Part of a small language model's weights.
Size: 10 layers, width 320, 2 heads of 64, vocabulary 16384.
Architecture: untied embeddings, attention and MLP in parallel.
Training: a variant of Muon for these matrices, 650M tokens, 9919 steps.
MLP neurons of a small language model. Each row is named by its layer, matrix (down: output weights) and neuron, and shows model dimensions 224-319. Each number is 500 + 50 x the weight over its row's rms, rounded and kept within 0 to 999. Numbers have three digits each.
After each neuron's rows, "fires before" lists the tokens most often just after its 100 highest values on Wikipedia text that the model never trained on.

L4.down562:521581453491513423432531546492574427455562371433475443582526451521440513514542498516490423530473537587448513488503441465444524448575462438542508470503533415461494511532484461476537498462549555532437506595406491496553519456616495473545565505547480466470561520492568559571478484528487479555
fires before: "\n", ", "

L7.down223:560514493453521470499437471497571575477493533523554529477500500255445448575548505506509419532548454469457494600424495534495503577559492430355620470475453513566455439586483615502460601511517572565527508522500478534539565544441518454477502462475464511554519450507520411448429459536470497482
fires before: ", ", "'", ". ", ") ", "; "

L4.down828:556432531565493563483519524433521504446572451546536392507538441453487437501511531442547527507495489386592489568540579557475533500599533464526454522451529506451448508497479491451512581475375487432598507565490504506536466404512489503423439587535529513497497577493494552539503475471506495568
fires before: "% ", ".", "} ", ","

L7.down1129:422559494560410453438488469503566481494478485469468451530523504570489552624496499576465462577466591462439530597597511523441583451562484504461511448453507469376432411551515503476452597437554481458466481496550437579433536487542530453556499507469400491449483495512490417568550498437438556457
fires before: ", ", "0 ", "5 ", "7 ", "4 "

L4.down584:509426402443488513616460415463496473476451574495529423454488460578507517578486504521464545454555551484590458532440597496524461567551514521530533496394496565569518467455514393497495486408489519435494450446554516482467498455456554469443437498414483518442530391402471462499453419518531503441
fires before: ", ", "201", "202", "200", "199", "| "

L7.down1148:525557526563486497549485438489404611470527393447458547534545474548496504591488428487570514513577510463531487463479454454507495455502486536573488459495501573571466483470562596433507520587447497386496529557564574406578480360405568496508556500471514500444535502514543484546566487548522456431
fires before: "3", "5", "4", "4 ", "5 ", "3 "

L7.down1233:576461430519514580499530458533520522520501468561459430482435457510481508526517459481464458541549559483420553499439489461497417531536492521471495612443560497484423364541556443446397453429518406554454372412483501429532502509575463481435509540438506542459552527473520545374518479558525462507
fires before: "of ", "to ", "in ", "for ", "at ", "and "

L7.down842:559471444571560554559555565524509532466547481499496484487495441494487567508628510451442395443547443573519464466515432570477524437549524456497541493488588426443474538568464557615517475435497423441420506467547409470425479484472518528502408488460517448513422646449503406560517428473593451473
fires before: "–", "-", ": ", "th "

L7.down505:466571440565467567471582428464590515542456499580552432476492517297450639484470554510448448472446484476473532460478557441556500539417467564584573471459519580485474463498543517524493378472539512496506450537572514410571580580467505508542340517469536433519377488459479549521547475475521430529
fires before: ") ", "8", ")", "), ", "). "

L6.down1059:519541611473590541555507486430486433515564478512466482480470445533550522511463513507595489555520413571544469518475625468610518448483540494530417558482470573570510600547503461551496599459505522538543586463474440478536523485421478444527497571503511451485495520468637481474488596551488453446
fires before: ", ", "(", "of ", ")", "00 "

L6.down1220:522481581427561500351585534499577551496568482536616496505531493470448558518510467520555581498585509488391439544452510511446559477526496542490480452315468508445508562535502441552435486453565518483551486518560488511544467467554584479538443533489582471553528550438429485530593508473576552451
fires before: "."

L4.down979:488525523459545481492560472566517559503523448485527505451488496519546467542505509506542481517463525465429502479419498409478473529460541489496461392416495505497448484646587480496430505486453438436484566555506611527452482472553546582563457622413488472525438515551534510489398486405529456524
fires before: "th ", "-", "–", ".", "th", ","

L7.down707:477472542406551490403427542530528462557475445459491482442520510423568441524537532435415525520623551468489601434468482483492426548407574519505571555421542588417548524543542465531423513500466520451537543563494494469514465476514482489488418537458427473507539524497462476498462433488551479500
fires before: "|", "| "

L4.down171:462458484533487553511506512436526540480502483447489614513512611480411575523490621512540534520520504463457537442488485467511492471449458565573519584484555599446549485429482569475449574427458385465474474542429484419446482558455637490539500575566509544488562516438509452538469485518558519611
fires before: ", ", ". ", "ed", ".", ") "

L6.down361:480510489556489483538461556545479388470517565503504558433511451432511552532579435522518527480387467469414458422517496528546488474452529588480501499597512581494527562489499462533480507478554516506444576465527563457582437497437530395423428444499515520544488526462472449487472575406449509565
fires before: ", ", "\n", ". ", "in ", "to "

L7.down907:487544437452475398477465484492512496525432507564492561436517485450544516494460521485458518423577457596508540449555483536454473560495453477467437470617535453428541491438480481536565453455506521431484561519527568508523504438499424445498493523503536495513427589497482426540417451598612584547
fires before: ", ", "th ", "s ", "-"

L7.down955:564431530467539468452540529505521459510569464606496526483399528513497489534412513517513553560549631500550567531499463465506459503468537468464538610430466486508496486553446537445559526391510509471523518487521578495508499469529537492549514562549471481448512506474571482536588494565451455576
fires before: "| "

L6.down1278:548649480447485409480548498620444519542443515539500532457518465527470466458465483525501477478541583485361393416512472462530526389596466535450520564552538574481530512511510431525448514471516499513539555516488536496446395596556468552520591519402461522436360523503467520572405529584425478396
fires before: ", ", "202", "20", "26 ", "170"

L6.down487:415460504400534470519495493626602508562514515496470539448502559438546388489378448472445516502527454689441518405528415401482496480544496455536541584520460529389504487445394416495491485514497530445546446431530536507521547476526554490483485481491488475527544425495556540480542429453470557486
fires before: "to ", "with "

L4.down37:549440493537445533457499535474539499563555471550516521503534457369535502463522485492549475562503532488532480515508476536420542422549481471463516500529516478416523581530454555489479523650506533437588541419538475478540526469494466516509462576525524508491509532516501523519476534537468520482
fires before: "\n", ", ", ". ", "\" ", "\". "

L4.down248:460440548479542631523537501474513479476503457499510552495509383499605549501472485467540414526577473473490464504521596481498548585474441503413499459476498414548591514441449484518510495415517454448544494529574577412538453524437559550468419406434456543463493487520527515499464469411643489437
fires before: ", ", ". ", "-", "s", "–", "/"

L4.down1119:478461422467574547445511536517624528495526466466526540511524487400531579520564472519453548550518571450405511464470464485563476463416481486427435481490519525432530520517442410497623505552389412498592498477539561452486438555476483471489375588540449636402535494484517579585338504481473453425
fires before: "th ", "% ", ".", "-", ",", "Republican "

L4.down337:567440466519543580541508495443519483482532499491444501492482511520537471517598443489513520573448546518527452517358583530514569477506604596446469463487555585564437482407495483472432588487521537454439495446447543503472475538478568495533538502414449561497489571449508427490422530513481496502
fires before: ", ", ". ", ".", "\n"

L6.down589:465563502492495482405589518440596473484525463565456477493510461530499452534546524402447504387498408398512519418516519433513537462571494577566439614476551550552518544539499528541451457487528516465445536502545427465384480509579498569536556490464519509553463514590506459463394400461567537460
fires before: "| ", "'"

L6.down413:428488485537511421482465492507543522547549520505490633500497518539601457489483513366502465472544615421571491499499569438592563470515486453483444525499534582516503480538597411538596586563502521494592520483503474516528415517547493490512493550503551493487516557476540556427539423504521462488
fires before: "3", "4", "4 ", "5", "3 ", "2"

L4.down1177:446579547500530559524463454490485563509437532582523546465444546510424521537488577516488461515517485526413416523483454499581453456510524537447586533513566506478496485499450586613452604524513480465427520561421564513433515491551504492525537479465478486505530502452536437444446402507492530478
fires before: ": "

L4.down100:511534516523511461566457520485484472453532641537495442512558471589558537537508461564390611406488441472603434419549490536523520526496511392421550472562542522530550427488491516384514450534446556504513509526514474497602510586566487486482449542493512540477540521533519418519466564568475526492
fires before: "| ", "(", ") ", ", ", "; ", "is "

L6.down280:424532528485503511460568555490530540497486488533566507461484487359494469525459468585548442449499510435558489477514523546414524549566467454487486588436495464463501531476409496472451495514542466492531486543484543515489518508460498448412494493466538562544517521519395566475565405513486460513
fires before: ", ", ". ", "."

L4.down362:519421568411566451473484483444540466472472507522547570564499474491487576479461507480439436554503533518409493422484491421580486460476557524498477492470560523568575527605487461484581512488505456545467439493486470487494548530402502520544527576537478559420491468545421456561542462509532495518
fires before: "in ", "to ", "by ", "as ", "ft", "on "

L4.down406:482612580495533524514483532515543481536484528500571500521467453530545547408496601434463503495454458491499479505486460558512479457585554567433533516455577498531582543518504456423491538459527406458455489496505525389572494447437484525518590472453419546492528437466443450517543511549474528418
fires before: ", ", "'", " ", "i ", "us ", "ty "

L6.down466:481457473484526518517518483525590556500465456543412504501550479481448431592480489560568517606492426549495526527453443554426496447497541538508491515473460589503482527521463565478487460434511502448441515578564553535499573451570519572451512430486552515454568582443475574486442566568513522484
fires before: "| ", ". ", "Succeeded "

L4.down688:569439479500480537390570546507545478528533469444555505519479472453550440478519528573482462477440455477496472499477561546552511499440474573426442462495499465510494498527517653544513482560448432525468533516570478547509557426501485510480433494593468412421445570535569486561567478553483602495
fires before: "==", "and "

L6.down530:451512600564484534439538469517488441518459459499535536564538527666569598561549490503531521454441596544529490474455446509443465549430512574583489585494579421473470504486519437543481557452485404494517552554548494537410467476436564510454404479506537473435531494489440577532518491512509557485
fires before: ".", "0 ", "4 ", "7 "

L7.down722:452534526458561465481498482450569473498458484532545516509482469393394533412496449555499425582524431578471570491505504547421519507466547529416551429458456523510455426499503419503453509525564474490454554500456578473541512511529449509564460448507544601639499555576548543547522613396515432482
fires before: ", ", ". ", "'", "ard ", ".", ": "

L6.down1030:487476536464532545456500454497514500486504503536410495562457533515506576434498466451478491522458462440486450448486586520539382504500535511498537508481488474508420438442531456534503561565591520500518492414549437554520520392433495475514570504484500416421440559521600540440495487502453499552
fires before: "of ", "to ", "and ", "in ", "for ", "from "

L7.down601:537471530491503569425541526389446457514448544470425498505544468454452498598562498417480487483553496479491534496661508418478491506480523470560423544385602487535450546486558538501580470420591464479492455426541507515428472516442584466500446461480563473537548395530457491457492462435512496438
fires before: "| ", ". ", "p "

L4.down1261:503487500560543496596563393477477388391583499489536487500471498499542583462426452527541532487525456493458483535669387453608405510411583512491460468510407513542489418572536520527492438553532525418413516438486446549541490479538457472492424411508575543489436525482455566377589491531528484457
fires before: ": ", "by", "code"

L6.down264:549477479460472443461491495455601509456375540495434437592554495542502544549537442571561439513500514451512514517467472549484528377493519445575428427480561477474511499569580500499519458411565563487488545491517518511477483405577525539578563510505474483571517431482411491500470437487415557593
fires before: ",", "4 ", "2 ", "5 ", "9 ", "0 "

L4.down629:454523432492388528520473483535417646481419491481464536545480467581536563559540463573447460474421498527562550491507523489461560503365564431504449479595464502541500511425452463487478511525517436461478512491512499559539524525556511458579483485476588500555494441421506459563553467589429501480
fires before: ", ", "of "

L4.down845:559543510501521542479560413453510461483424456560534541470446451453546473560506537520429488467527467344451523489490557488437491539498464532516525450440498518450416540371517496470528473534499521518513478538531526541436397455476534545581463460468544507448576467485513498499479386482558481503
fires before: ", ", "\n", ". ", "==", ".", "'"

L6.down242:482505429470548537538500446437504552467546499534425503477530583487530477519536509503497568551496468591504415414417437522486490480444422567442525486537476435558598569437456488481519544493588494466485499519470532505473598459525559610503546480446567572515499568481510478547563382493481556492
fires before: ". ", ".", "., ", "— "

L7.down796:454529501453594541482478509559504525525486572575505510506457524454515471510480487567539595436524539524463480463450517570504546499495566542525498498408434459529506407492471486497486420532479486492472605427542467531463547406550499492515562509384525591530448516443501434493525601551500499583
fires before: "|", "| ", "and "

L6.down1127:458481477531473516422544456460540419625468446563504589534574513388511510564508615445493514423446583507491501510513476498423579457527601425505524495519476491404437571477508566559449546522525475558517502600491505481505531397432541585407466518529533563547560552469575440468454476530475517441
fires before: ", ", ". ", "ing ", "s ", "ship "

L6.down513:461474531460540433514485550552464535473515478547479575561491361588533440440515503568586482544550512443521447457516480573530507421573489507506479509582582538567542499501565487502547514480474463499545560492508520487491489467359558498552560465535414514444588539501498499479520584574514474453
fires before: "of ", ", "

L6.down1006:458560489549481521515414524373571534479535518583520494538470470413523525584524531465524513505530474492546496422524610472469467406550466509575490547553447484479561427403501571543468525510431498601452519469542400415515457582440606447446468412598509527473531445537465527495469568527488494475
fires before: "| ", ".", "202", "|"

L4.down336:462472430552467476499482555541511541493553574556527567501592420576404597493574476522593460525556485557401456440501433595467441473475468493541501453358385563519487530492525466547528530540411572515535512532462542581560581471476569443521487440441449456520432468426485613545522466458489567455
fires before: ", ", ". ", "."

L6.down44:472487419586504470618450463540507443500542481459510465532527563495483418437466439511519454580511508504513500531589541461539471445524609477536502504419473353472458604492461443416502547443513443504510466482492514463539538537523467501495439598499436526525549416440551483612526475482568547579
fires before: "to "

L7.down157:442521566520522455435612552571419450520523495517419458553470566246485591487498468488486534480664537510496461549496460454479425510471531545461457497484530477529485552512485468524528530459481503421547518496508579509496463541409471532455481496462558426353509561544508472603466432509529505517
fires before: "–", ", ", ":", ")", "a", "a "

L7.down626:594626472658349465525571460507443494506468484410498479462550353556455514531587401536459459511534560485472554472512498480565541537558516475521493523588419530577535528444510520550523552501503494478507508403586459489486457569570505560533443426425422492538546456559531585598489505572532552531
fires before: "| ", "in ", "as ", "of ", "|"

L4.down54:524541452537468459431462589468529449549471521478440496495612536544501483417550462546534527533565467429497453464452517433463443521506494434455445464425545509521408553478396498543430545608427476530496539471454603511515486550594513503520606511506512423475423449492538518490472529467522503489
fires before: "| ", "|", ") "

L4.down762:470501497467512440581476518383511547490440446617481367530475395557474533563453604448510548498495518533489559400512560591564455524413553500516546515491471486441433580529536489509541421544509502584502528508508468513486518480561535525510481462499512413561474526508456429530437524595452527454
fires before: ", ", "."

L4.down729:531564528558550493471491443611486518564502430494389488602542595510385479530557488434546371549385558534472498531491454451422470479485517525524525520386520465517480531532518400478523519472512469519518434466552550592495476507586415560444472506529491353482525462461626513494486504555577553446
fires before: "\n", "\n\n", "by", "|", "the "

L6.down947:566462404540520500432489458492473505551508463489478527540471462553541432483471518535559477480518500471517467546543446357576440482523460442376525479508539532565569546433582500505493545579485499518449485458556532560430573487552439563453418570548479544433578514485449548482453482394520470419
fires before: "8 ", "9 ", "9", "8", "7", "7 "

L7.down1152:491492468516498505525485396461470479529518575542471481489495603542499344493513520462561459578595482498505532507578538465458413383517456526465533472525348447551500516437544541614536556493482506406480408597576548421525558542455513565507492490498557424472518538465484583484522450476447541479
fires before: ". ", "| ", "/ "

L6.down1116:522488492493477554477495521541496499460470496481606498510442583406513416475472492520471531614512519528425430486555435568480514446526529458492488485536576438491567454500424548452519522400503488466543566574432529466485481408473506457488533487565595468483362442506528509450526478502443401475
fires before: "| ", ".", "|"

L7.down1195:525456459486482516486444499407422471532403456462545482402555579360534421484545497490520592552559540465468610467526515587493443500442518521507422411528521435584449516473435469550506447485549494545540530453436545470452546403519527596580536471518543584508492578505516494479536519567495515528
fires before: ", "

L7.down1140:488516542456541513486481493528530529545545401515504578482526446490522540549578452500518442557584492458448475499534559467500453489467460428504523495434526476401496421454514538501574445528459547473440538555455491498469439529567559424503488540600462488449499471467418456445520495546470482571
fires before: "| ", "; ", "197", "("

L7.down463:464522458365533610544540513446413449530486564456535521525492505414547528589532477551673493498502494435470502532505361426423453493470390512440535539480539543440512487472505561509549554536379524447529446510501526543540537513568548469481525559506436533485509517434461524493520492470418504508
fires before: "| "

L6.down269:598494523451543539503457581582557487553519505462428575483513579545548388524484537403470492501499570518487510436462435436483529498467547450526431613466452554423536564520493475465534502482535548485493472551521583410440436503516456541555529509418495475494479508417499501462489422533576480442
fires before: "| "

L7.down337:544527556494470519454630477511506466487475445519460565500481493493456551509491489502540453428454582457462583486538526535534428533471475468499544577538494511445461443398427515520546587572436468424539474551508491441466522476546358550553490511488451488531544491519451503514504512429443433490
fires before: ", ", "us ", "'", "-", ". "